{"num_attention_heads": 8, "norm": "rmsnorm", "positions": "rope", "bias": "none", "init_std_qkv": 0.028}
MLP neurons of a small language model. Each row is named by its layer, matrix (down: output weights) and neuron, and shows model dimensions 288-383. Each number is 200 + 40 x the weight over its row's rms, rounded and kept within 0 to 999. A neuron's up and down rows have the sign that makes its largest values positive.
Before each neuron's rows, "fires before" lists the tokens most often just after its 100 highest values on Wikipedia text that the model never trained on.

fires before: ".", "|", "ov"
L3.down369,155,183,202,168,166,222,184,310,186,236,145,234,196,216,239,198,115,183,155,235,196,256,215,272,159,106,207,208,150,142,196,150,151,230,170,222,136,230,177,239,252,192,226,186,195,128,128,210,176,168,205,192,195,113,206,166,246,241,119,214,219,281,118,237,167,269,216,220,190,244,150,213,267,218,223,227,206,145,154,242,185,169,190,190,158,223,185,245,247,214,205,156,201,195,244,158

fires before: " ", " the", " C"
L3.down874,168,157,198,259,158,174,246,164,225,215,184,203,164,242,245,167,219,264,214,148,218,165,175,192,208,179,156,134,168,184,181,170,190,186,172,205,162,156,195,301,228,212,177,185,208,289,198,203,205,208,187,195,157,233,192,175,150,157,181,170,252,169,165,279,253,192,232,224,101,193,185,218,230,200,184,187,158,198,166,252,230,169,226,196,112,147,224,233,230,205,178,164,157,202,209,132

fires before: "-", "\n"
L3.down225,187,255,193,180,206,135,172,108,255,194,200,180,159,151,230,240,162,218,268,194,209,225,166,165,235,156,178,197,195,258,180,144,200,227,167,161,215,153,133,148,185,170,241,243,173,181,185,191,193,214,170,173,156,139,166,138,175,218,216,177,122,253,165,198,183,200,184,218,224,219,195,287,236,137,287,140,265,199,194,161,208,178,228,193,163,132,194,196,195,288,163,211,233,229,232,247

fires before: "s"
L3.down1323,212,151,230,195,141,234,156,195,136,221,152,190,194,193,169,171,208,168,185,171,181,167,173,170,208,157,255,241,209,174,181,170,205,238,197,220,218,117,247,244,230,244,156,167,214,123,227,175,198,141,144,207,152,171,239,188,194,260,144,275,136,238,191,256,172,201,213,257,227,239,259,203,191,214,218,219,255,243,241,108,203,183,196,209,113,208,206,161,173,217,154,164,205,155,181,207

fires before: "===", "==", "|", "=", "===="
L3.down753,192,258,248,176,241,242,203,168,230,144,161,202,219,202,200,194,203,131,258,252,224,161,157,258,252,200,201,166,170,212,232,259,237,208,244,161,184,191,140,231,154,216,179,159,209,161,229,310,211,209,189,173,266,199,243,213,209,287,180,248,201,164,181,211,184,255,212,148,217,145,120,248,177,198,195,193,218,121,242,156,223,246,187,167,249,253,265,172,186,177,180,171,156,176,186,213

fires before: " "
L3.down113,183,195,193,203,295,184,213,222,175,176,175,202,114,204,272,188,235,163,234,192,152,189,165,137,125,248,229,181,210,185,198,212,236,204,201,192,218,221,111,160,216,180,229,174,152,234,286,186,161,247,262,219,257,214,215,177,191,181,185,231,304,257,138,219,230,243,150,179,216,117,159,230,209,217,196,203,185,119,197,188,213,246,217,228,213,202,228,146,207,140,219,199,257,165,229,196

fires before: "s"
L3.down861,134,157,200,205,203,187,257,94,253,222,222,243,160,193,157,223,154,248,158,220,174,192,237,208,179,223,198,201,266,144,150,218,226,205,209,198,167,234,215,235,231,208,197,188,219,173,174,136,200,214,212,172,175,244,193,174,207,241,72,262,247,187,218,170,261,237,176,190,134,218,298,250,154,156,170,226,131,296,216,217,216,175,217,213,137,144,249,192,210,103,187,267,241,219,149,227

fires before: "0", "4", "3", "2", "1"
L3.down430,183,244,287,159,248,249,237,193,179,232,228,207,146,223,182,216,165,152,221,187,170,209,134,202,228,209,143,236,244,167,224,181,172,243,223,190,113,259,220,223,163,133,220,136,238,196,172,244,283,207,209,266,150,215,230,181,177,248,248,205,149,261,210,232,205,160,232,179,222,187,212,185,192,173,232,188,106,95,241,246,223,212,197,185,252,183,146,222,220,218,208,182,162,249,140,235

fires before: " of", " and", "==", " ==", " to", ","
L3.down743,275,206,207,264,138,174,130,216,163,146,163,138,193,150,173,215,203,231,182,132,200,194,226,235,212,267,162,276,198,187,164,203,194,220,227,221,254,270,205,197,242,177,150,170,234,189,249,232,176,148,205,217,159,160,253,196,192,160,210,170,200,203,195,211,226,165,212,248,267,181,156,242,161,138,236,190,175,210,222,204,130,198,201,229,144,190,178,231,144,205,223,193,159,118,266,246

fires before: " |", "|", " ", "|---|---|", "@"
L3.down302,171,125,207,248,121,292,208,205,200,248,274,226,161,222,217,205,175,183,197,176,239,153,218,211,178,320,165,223,138,225,256,234,195,237,158,204,148,145,185,117,226,157,238,271,286,194,149,206,161,159,219,248,210,176,238,242,126,203,247,157,213,240,119,202,190,158,251,155,117,146,212,204,197,200,210,183,251,242,203,108,204,218,156,204,182,204,271,229,228,189,213,202,222,157,256,169

fires before: " ", " the", " of"
L3.down720,210,208,167,136,197,187,209,258,99,248,189,219,272,236,276,153,170,203,208,149,242,169,165,180,165,189,177,267,207,203,187,246,162,209,230,205,246,157,222,227,175,201,133,240,213,208,149,193,126,178,194,261,212,182,177,179,231,224,133,227,155,216,249,167,251,204,183,180,197,229,192,260,114,139,171,176,188,196,149,148,238,281,169,193,189,246,269,218,229,230,248,186,201,200,256,231

fires before: "\n", "1", " (", "born", " "
L3.down677,219,263,155,66,182,245,261,145,170,208,144,195,253,206,228,150,138,276,188,110,154,221,202,167,190,170,165,226,239,176,266,243,132,223,138,122,235,232,281,217,162,307,204,169,154,207,202,233,248,176,220,206,176,219,175,225,218,192,94,219,135,161,216,255,189,125,100,219,163,153,194,276,170,212,203,221,231,275,234,181,161,132,155,229,161,208,195,176,183,159,196,137,197,152,163,225

fires before: "==", "===", "In", "On"
L3.down1171,239,195,187,149,186,252,195,222,181,208,185,232,232,148,165,209,233,237,154,226,165,183,165,193,196,228,185,214,232,280,223,210,158,225,250,180,196,149,279,185,166,193,182,242,228,191,194,190,175,204,180,224,251,243,205,197,243,199,145,163,210,281,263,232,122,194,168,168,205,221,190,277,214,141,187,250,132,210,140,175,203,206,203,193,206,178,309,193,224,206,194,258,215,205,230,200

fires before: " to", "s", " in", "ed"
L3.down504,220,165,189,245,192,218,157,153,222,166,261,197,226,183,211,182,183,236,159,242,218,169,180,223,148,204,212,185,181,217,195,157,191,210,283,177,252,189,128,230,222,109,175,235,151,200,176,228,183,167,154,224,206,223,189,216,155,225,228,198,268,233,129,223,189,181,202,187,255,168,102,191,204,192,212,138,248,191,265,198,181,114,236,219,214,136,218,226,152,279,217,130,246,137,255,206

fires before: " the", "9", " ", "8"
L3.down1252,185,230,189,247,228,251,197,183,200,250,236,172,192,202,166,176,131,217,248,186,174,160,259,183,130,155,199,148,194,148,228,163,267,318,236,131,226,167,266,183,191,168,180,206,187,293,229,160,144,199,219,106,237,200,261,294,203,207,169,165,262,250,143,250,246,176,282,245,192,161,204,213,248,208,121,160,218,314,218,256,217,143,195,238,178,144,217,200,182,189,213,188,156,166,159,218

fires before: "\n", ",", " and", " (", " who", " in"
L3.down57,188,261,147,160,168,185,216,158,114,203,235,213,196,149,247,121,155,220,174,139,225,201,222,233,205,157,254,186,254,199,209,188,240,225,185,260,196,196,192,201,235,211,257,224,163,252,195,157,270,202,189,234,219,185,229,201,189,240,200,236,276,171,177,139,172,141,199,160,274,243,251,233,182,179,233,240,150,167,213,225,258,265,214,185,231,186,280,180,217,137,197,182,207,190,169,235

fires before: "\n", " ", " \""
L3.down612,219,170,164,166,203,226,219,239,216,299,155,180,178,233,188,220,174,140,174,234,223,254,201,217,207,273,282,208,246,140,134,121,160,169,227,159,188,287,186,267,236,167,243,241,242,208,183,178,242,229,153,246,208,166,143,223,187,203,250,180,129,205,229,286,222,201,123,217,232,223,237,242,248,192,170,192,145,206,191,202,204,219,205,202,265,217,186,249,245,184,248,211,190,248,235,197

fires before: "9", " that", "s", "8", " to"
L3.down741,179,208,181,226,225,174,136,217,202,178,170,277,177,168,170,222,134,96,215,231,225,243,193,152,255,186,180,197,117,190,147,173,184,260,193,197,179,191,128,265,157,203,189,185,171,230,219,137,226,218,185,242,202,165,204,174,272,204,249,180,192,153,246,245,170,138,249,190,259,176,231,195,170,162,210,166,253,244,300,173,236,207,207,141,175,223,274,219,194,170,258,199,181,161,207,191

fires before: "\n", "=="
L3.down1213,208,248,163,199,148,151,163,201,281,192,178,135,226,139,204,228,176,189,169,226,165,149,214,159,147,223,210,181,200,188,225,230,149,223,218,229,155,206,225,210,155,253,214,154,216,188,186,148,250,201,160,240,196,150,197,186,198,152,155,204,215,178,201,210,226,221,198,241,235,284,241,236,136,217,218,162,221,168,241,192,220,170,224,221,154,262,151,196,239,220,196,183,150,184,252,176

fires before: "-", "\n", " "
L3.down479,237,199,220,263,171,249,241,161,168,204,157,243,247,181,142,170,232,184,271,186,148,228,210,233,117,176,170,200,244,198,259,177,269,120,186,247,168,236,216,182,224,199,251,171,167,175,197,101,179,184,140,257,186,192,176,171,125,136,219,179,255,307,174,126,262,186,207,226,223,220,231,151,203,242,170,169,229,220,193,208,216,142,164,179,178,160,239,266,248,240,222,210,205,254,222,209

fires before: " of", " the", " a", " an", " \"", " in"
L3.down551,222,203,222,186,190,189,260,248,215,186,208,169,138,217,187,228,207,225,283,172,199,231,191,210,179,188,302,250,231,230,232,192,202,168,228,234,214,139,147,201,180,213,141,230,227,191,228,199,220,226,208,244,187,206,282,163,179,209,186,153,279,165,257,182,248,202,153,224,245,215,300,174,264,190,216,233,218,192,161,217,215,192,189,242,249,168,200,177,215,190,140,218,316,241,190,254

fires before: " ", "9", " the"
L3.down127,154,183,205,234,134,213,190,212,198,213,193,240,223,203,195,203,148,251,234,196,93,195,239,158,252,220,165,263,208,146,190,200,163,253,257,147,165,188,178,172,155,126,191,186,177,224,187,176,180,219,202,166,169,179,237,216,216,241,194,187,187,192,201,174,235,189,225,187,179,240,146,231,212,148,208,146,172,123,163,167,155,171,187,137,254,210,262,124,198,166,148,186,134,201,184,200

fires before: "==", "The", "|", "===", " the", "In"
L3.down231,198,211,225,197,164,106,207,191,168,225,271,141,234,156,228,59,184,171,209,184,223,182,226,191,125,219,182,265,116,179,160,180,239,179,232,168,182,178,169,159,171,229,196,222,207,234,182,205,180,222,197,200,167,210,235,255,213,211,217,173,231,254,255,233,164,191,190,262,169,193,203,205,280,176,235,146,215,232,213,201,214,139,221,200,150,211,172,211,239,160,251,173,154,231,199,154

fires before: " ", " education", "avi"
L3.down940,163,196,186,223,195,222,159,238,216,238,232,200,170,171,265,210,191,235,207,247,266,238,294,193,170,212,209,175,107,220,255,165,213,140,151,248,242,245,208,230,209,172,283,241,222,128,143,208,164,227,189,276,199,207,178,137,247,213,129,207,127,189,223,239,112,191,222,191,244,216,273,224,132,182,167,166,196,203,205,154,228,185,173,230,155,174,232,226,179,182,164,196,297,217,181,164

fires before: " the", " a", " it", " ", " his", " him"
L3.down413,214,204,172,186,196,160,148,218,231,128,147,171,211,249,143,100,228,190,211,245,220,145,252,188,163,223,226,142,179,161,191,205,199,250,187,236,200,152,184,223,237,215,331,168,211,212,286,196,215,187,178,199,199,257,315,252,220,194,224,230,197,170,242,204,253,193,195,141,190,222,183,155,324,267,182,179,252,210,222,230,204,221,170,168,189,223,161,208,179,166,157,201,177,140,188,165

fires before: " ", "0", "8", "5", "7", "3"
L3.down459,221,217,170,136,244,238,149,190,172,192,192,125,211,175,188,244,113,185,256,220,243,184,117,235,232,180,218,166,192,285,231,184,174,195,217,209,151,195,192,187,151,205,166,163,170,290,170,157,239,209,224,252,204,189,253,150,178,201,151,237,185,255,268,232,128,121,146,248,271,210,291,184,178,142,183,272,232,136,171,217,148,135,137,176,181,221,136,192,209,212,262,191,150,234,182,171

fires before: "\n", " He", " The", " ", " It"
L3.down501,238,230,176,204,216,259,230,192,223,162,201,253,190,185,233,231,151,252,173,187,180,264,166,265,245,164,210,245,226,209,185,180,208,207,133,161,185,209,197,229,289,207,227,282,229,295,167,216,247,194,231,232,148,151,175,244,201,190,241,242,178,205,176,188,269,146,71,178,216,219,226,192,226,193,206,147,187,183,224,225,240,190,246,130,222,194,216,231,173,218,147,229,228,148,202,215

fires before: "s", "t"
L3.down795,197,225,154,236,258,215,239,162,141,232,187,208,207,186,227,229,200,174,229,209,176,201,248,178,222,147,199,177,196,174,252,239,169,205,188,221,195,172,157,233,228,182,192,148,151,215,144,180,181,199,262,216,179,219,260,163,262,176,178,257,241,261,232,249,227,176,152,223,235,144,193,186,209,187,327,157,230,205,258,277,205,173,206,174,229,222,274,177,166,159,239,129,180,259,193,196

fires before: " a", " an", " Ro", " Al"
L3.down460,211,192,272,233,245,212,207,265,196,282,120,186,163,173,220,136,125,212,200,233,276,160,175,227,201,190,180,257,228,234,139,212,169,226,225,222,251,171,210,178,150,112,204,190,219,257,243,153,156,267,212,178,174,218,213,261,233,204,189,158,194,215,163,243,239,205,121,194,132,146,141,130,227,212,220,180,266,218,239,175,208,208,232,175,184,225,170,199,222,225,231,159,289,112,274,256

fires before: ".", " in", " by", ",", " to", " as"
L3.down1214,227,167,257,226,212,218,214,224,175,208,226,145,266,191,164,119,212,189,190,204,182,202,176,331,164,242,237,258,208,214,158,182,196,229,230,205,221,226,175,293,161,221,145,147,178,206,247,238,202,145,212,245,207,192,251,173,214,196,183,85,146,188,181,251,218,195,198,204,191,99,189,205,141,152,230,212,172,190,185,141,207,184,169,178,199,218,184,224,247,168,164,193,178,160,178,243

fires before: " |", " ", "0"
L3.down1189,234,220,196,202,178,227,149,224,327,207,203,201,187,210,237,284,246,208,213,212,216,157,144,141,205,185,152,162,193,228,165,173,191,137,205,208,173,237,171,259,140,151,213,255,187,157,276,194,245,156,213,228,180,232,194,160,172,199,170,189,206,195,193,235,231,206,207,217,199,176,172,140,217,236,126,200,199,226,247,195,201,187,234,247,197,176,236,205,147,203,212,209,217,202,204,223

fires before: " the", " a", " ", " an", " its"
L3.down317,149,243,228,239,196,178,226,223,251,208,243,86,231,193,182,194,162,167,224,191,256,176,186,197,187,209,154,280,180,226,230,155,233,171,227,257,172,167,193,121,169,235,174,220,189,234,138,211,208,257,139,174,157,235,296,217,144,223,175,223,206,234,164,139,263,198,162,241,145,226,227,184,186,208,198,272,232,204,228,214,195,229,201,204,232,150,236,226,171,128,220,167,131,201,174,165

fires before: "0", "1", "8", "4", "7", "2"
L3.down378,234,292,162,166,210,218,136,238,212,169,249,206,224,198,202,201,146,225,221,217,231,202,190,178,148,226,146,236,196,140,216,253,139,132,189,142,247,241,280,231,236,223,189,147,289,253,189,263,205,261,201,230,192,292,235,140,95,174,219,158,149,117,256,187,247,158,226,184,195,237,213,186,248,127,210,177,172,200,97,194,259,199,193,208,195,207,238,161,151,158,260,259,235,221,143,146

fires before: ",", " of", ".", " in"
L3.down682,212,204,211,185,169,173,320,142,148,227,177,167,213,212,260,152,226,210,180,154,165,177,237,205,96,184,200,184,198,177,146,102,196,142,236,179,198,210,140,153,235,192,254,201,233,207,250,149,174,145,159,183,245,182,157,154,250,271,146,165,128,200,152,145,232,178,173,177,194,186,178,149,236,209,124,161,216,184,193,210,169,231,206,184,161,191,151,168,238,199,212,167,206,240,184,229

fires before: "==", "In", "===", "The", "After", "B"
L3.down474,172,158,219,189,160,171,256,165,216,178,227,192,249,196,186,163,198,198,207,210,253,265,274,240,181,255,173,252,264,266,210,228,173,220,203,222,178,236,180,160,128,140,248,213,206,218,171,224,218,307,250,220,250,184,211,221,190,225,233,240,218,263,152,192,141,288,256,274,244,222,189,224,247,175,182,160,163,142,230,198,120,214,171,295,208,253,229,225,234,229,174,118,175,255,167,287

fires before: " ", " the", " a", " three"
L3.down491,139,205,224,265,246,179,205,305,199,198,140,226,246,192,226,208,156,175,195,171,178,239,216,211,189,256,217,209,196,176,157,122,224,202,234,232,156,255,248,185,231,282,238,211,209,167,132,163,225,275,200,200,188,122,198,194,139,206,129,217,165,211,122,270,272,165,215,174,236,210,161,223,227,163,199,185,231,154,195,209,185,237,154,259,174,180,197,208,233,228,231,102,184,167,271,191

fires before: " "
L3.down758,221,136,149,198,206,237,191,138,193,152,186,254,248,203,201,278,265,158,199,203,234,182,262,151,227,153,215,166,212,162,222,223,217,182,216,166,197,152,136,169,181,95,220,170,237,198,170,178,201,213,240,198,198,140,151,163,142,221,242,139,243,222,244,203,238,202,230,181,210,136,170,128,189,214,157,233,190,218,210,202,214,216,247,176,184,269,306,177,81,184,179,211,219,142,149,196

fires before: ",", ".", " of", " in", " and"
L3.down1242,252,177,254,223,109,195,211,188,150,198,210,227,225,187,199,146,163,193,198,136,202,265,220,162,282,170,264,172,201,221,193,192,185,250,181,149,230,230,239,153,235,158,198,203,181,188,144,178,204,221,169,152,258,176,161,128,185,212,155,167,173,172,203,233,168,154,212,163,269,294,192,156,150,214,211,218,187,224,154,187,234,247,186,255,219,217,235,172,193,207,260,172,136,203,260,138

fires before: "9", "8", "7", "5"
L3.down1275,143,279,249,215,144,208,143,152,191,219,228,231,229,208,252,141,189,165,151,175,120,212,249,293,227,175,205,223,171,111,268,191,186,173,223,143,233,132,185,195,271,268,211,147,209,227,207,160,238,236,189,181,203,225,194,196,260,215,174,158,197,224,192,250,232,209,173,143,124,224,212,164,237,170,194,202,232,228,210,207,233,172,189,192,245,181,183,158,129,225,220,106,176,210,143,224

fires before: ",", ".", "s", " century", " and", " of"
L3.down605,178,227,208,192,109,191,262,181,176,207,167,193,140,162,189,182,232,197,182,193,167,160,212,216,255,198,157,234,218,118,226,159,281,259,200,186,207,229,127,246,159,287,247,174,232,192,207,243,230,203,196,250,216,164,203,260,160,194,176,234,200,172,239,135,199,220,202,168,184,221,165,168,187,113,176,237,202,137,234,196,215,195,135,228,188,298,275,175,227,195,208,168,149,267,268,201

fires before: " as", "ing", "ter", "own", "id"
L3.down654,158,215,178,171,216,215,205,171,234,201,196,238,207,215,187,189,244,190,248,158,195,159,225,229,226,161,258,72,170,204,228,198,226,184,207,120,266,210,196,200,218,183,178,159,185,247,232,220,142,207,200,159,194,166,183,212,217,133,179,161,255,207,193,275,157,211,219,262,213,226,218,217,225,183,155,205,162,206,237,179,233,180,232,150,148,208,274,221,131,142,197,180,129,154,125,164

fires before: "==", "===", "|", "In"
L3.down689,199,223,255,165,190,230,190,235,190,201,190,273,174,117,164,122,229,269,275,218,200,164,202,187,203,215,227,228,220,236,202,231,220,160,187,237,131,114,251,186,172,214,231,243,221,213,172,170,238,242,206,173,243,263,245,116,168,274,170,201,153,280,225,287,201,236,231,207,191,176,208,212,225,211,208,216,217,268,220,176,199,150,217,222,165,259,167,191,162,237,186,168,241,146,158,197

fires before: "\n", " "
L3.down355,196,214,234,196,241,213,270,232,213,132,183,186,191,167,139,148,187,170,198,267,135,251,150,258,191,256,183,126,253,260,297,168,268,207,252,251,262,286,183,158,198,195,190,186,237,189,184,155,209,224,203,164,186,230,293,228,184,174,180,219,219,244,227,220,227,266,46,146,213,241,233,143,200,178,249,147,168,203,156,257,209,172,328,193,221,146,168,220,153,166,180,216,252,167,221,243

fires before: "\n", "---|---|---|---|"
L3.down722,115,186,230,221,242,196,200,254,108,261,210,218,192,226,300,229,180,185,254,255,138,200,121,236,249,144,171,237,206,228,222,207,196,161,158,208,159,262,179,178,189,219,183,235,172,258,228,250,323,220,265,90,190,287,226,308,180,232,242,237,224,200,230,194,158,242,206,125,198,199,223,159,233,224,258,212,204,230,147,245,150,223,199,169,145,163,305,171,199,226,163,190,203,255,193,201

fires before: " |", " \"", " The", " Yoshi"
L3.down192,264,190,211,236,202,216,152,219,224,174,219,201,191,179,111,206,230,257,129,193,233,208,257,218,246,180,237,209,165,204,242,169,209,169,253,193,275,87,318,220,142,91,174,230,185,182,189,188,223,221,151,198,221,214,261,249,232,242,161,230,200,250,274,248,127,160,149,223,247,165,178,141,247,202,219,230,216,224,173,190,260,209,256,194,267,211,172,172,170,150,242,201,165,155,221,210

fires before: " "
L3.down142,211,142,241,158,201,179,217,154,165,196,131,231,181,225,293,224,191,277,128,132,234,199,164,184,133,171,205,184,216,203,176,124,182,175,185,173,261,168,263,231,208,205,256,210,171,209,218,303,216,199,176,187,148,258,210,195,169,169,222,229,144,208,211,173,237,201,261,196,257,190,256,256,219,148,206,167,223,246,93,155,213,203,189,219,217,209,280,184,172,218,202,227,282,63,205,158

fires before: " ", " the", " April", " March"
L3.down824,222,152,202,206,206,223,135,172,232,222,202,192,204,184,263,133,201,175,142,164,227,147,217,170,178,257,203,203,162,186,213,181,179,230,221,217,171,204,257,294,148,226,177,135,98,298,237,219,211,224,203,187,230,163,240,199,233,196,148,185,116,197,215,205,173,218,182,193,181,209,247,181,187,218,215,165,226,207,169,156,189,241,210,184,111,197,234,309,219,196,190,220,222,194,218,225

fires before: "==", "|", "The", "===", "In"
L3.down1246,225,246,183,192,194,205,185,213,187,246,198,216,201,175,217,231,171,233,242,228,246,201,267,191,171,201,266,183,206,164,241,158,200,152,238,237,189,159,168,143,167,171,153,151,246,161,146,203,160,197,116,238,289,215,161,150,168,218,198,212,193,249,183,130,202,231,253,156,166,271,216,143,238,159,212,221,155,188,196,194,175,161,249,181,216,218,242,237,149,220,191,207,183,161,178,220

fires before: "\n", " He", " The", " In"
L3.down641,248,259,223,135,141,213,148,193,157,174,214,223,291,145,230,212,174,231,221,245,146,211,292,190,198,203,197,209,231,196,177,190,239,141,203,256,207,250,182,166,204,189,174,246,236,181,171,204,216,237,241,182,146,209,143,197,173,148,156,166,264,191,235,234,152,90,174,233,144,200,177,114,230,256,244,220,208,187,161,193,240,164,215,217,207,239,137,209,120,202,159,178,191,171,270,277

fires before: " ", "8"
L3.down663,156,203,216,162,133,189,203,163,150,186,201,165,260,183,199,143,211,253,250,207,136,160,268,206,223,193,175,169,162,243,244,94,227,192,232,205,202,157,131,173,75,204,194,148,209,153,196,156,209,194,234,277,186,247,235,219,237,190,194,116,202,192,206,206,243,188,208,263,178,201,167,306,169,129,220,216,267,187,274,159,182,159,167,282,182,266,272,158,207,245,225,195,201,138,238,159

fires before: "\n"
L3.down855,220,181,97,130,231,181,177,189,177,208,124,188,188,193,221,197,171,222,235,180,207,124,195,236,231,222,185,222,204,154,213,210,183,202,169,175,197,206,245,139,213,169,211,240,208,212,189,136,220,248,207,213,214,188,244,193,182,245,205,171,178,238,135,194,211,255,291,180,162,190,271,235,234,241,234,200,204,182,277,217,185,203,202,266,163,197,230,178,202,224,218,163,221,131,211,194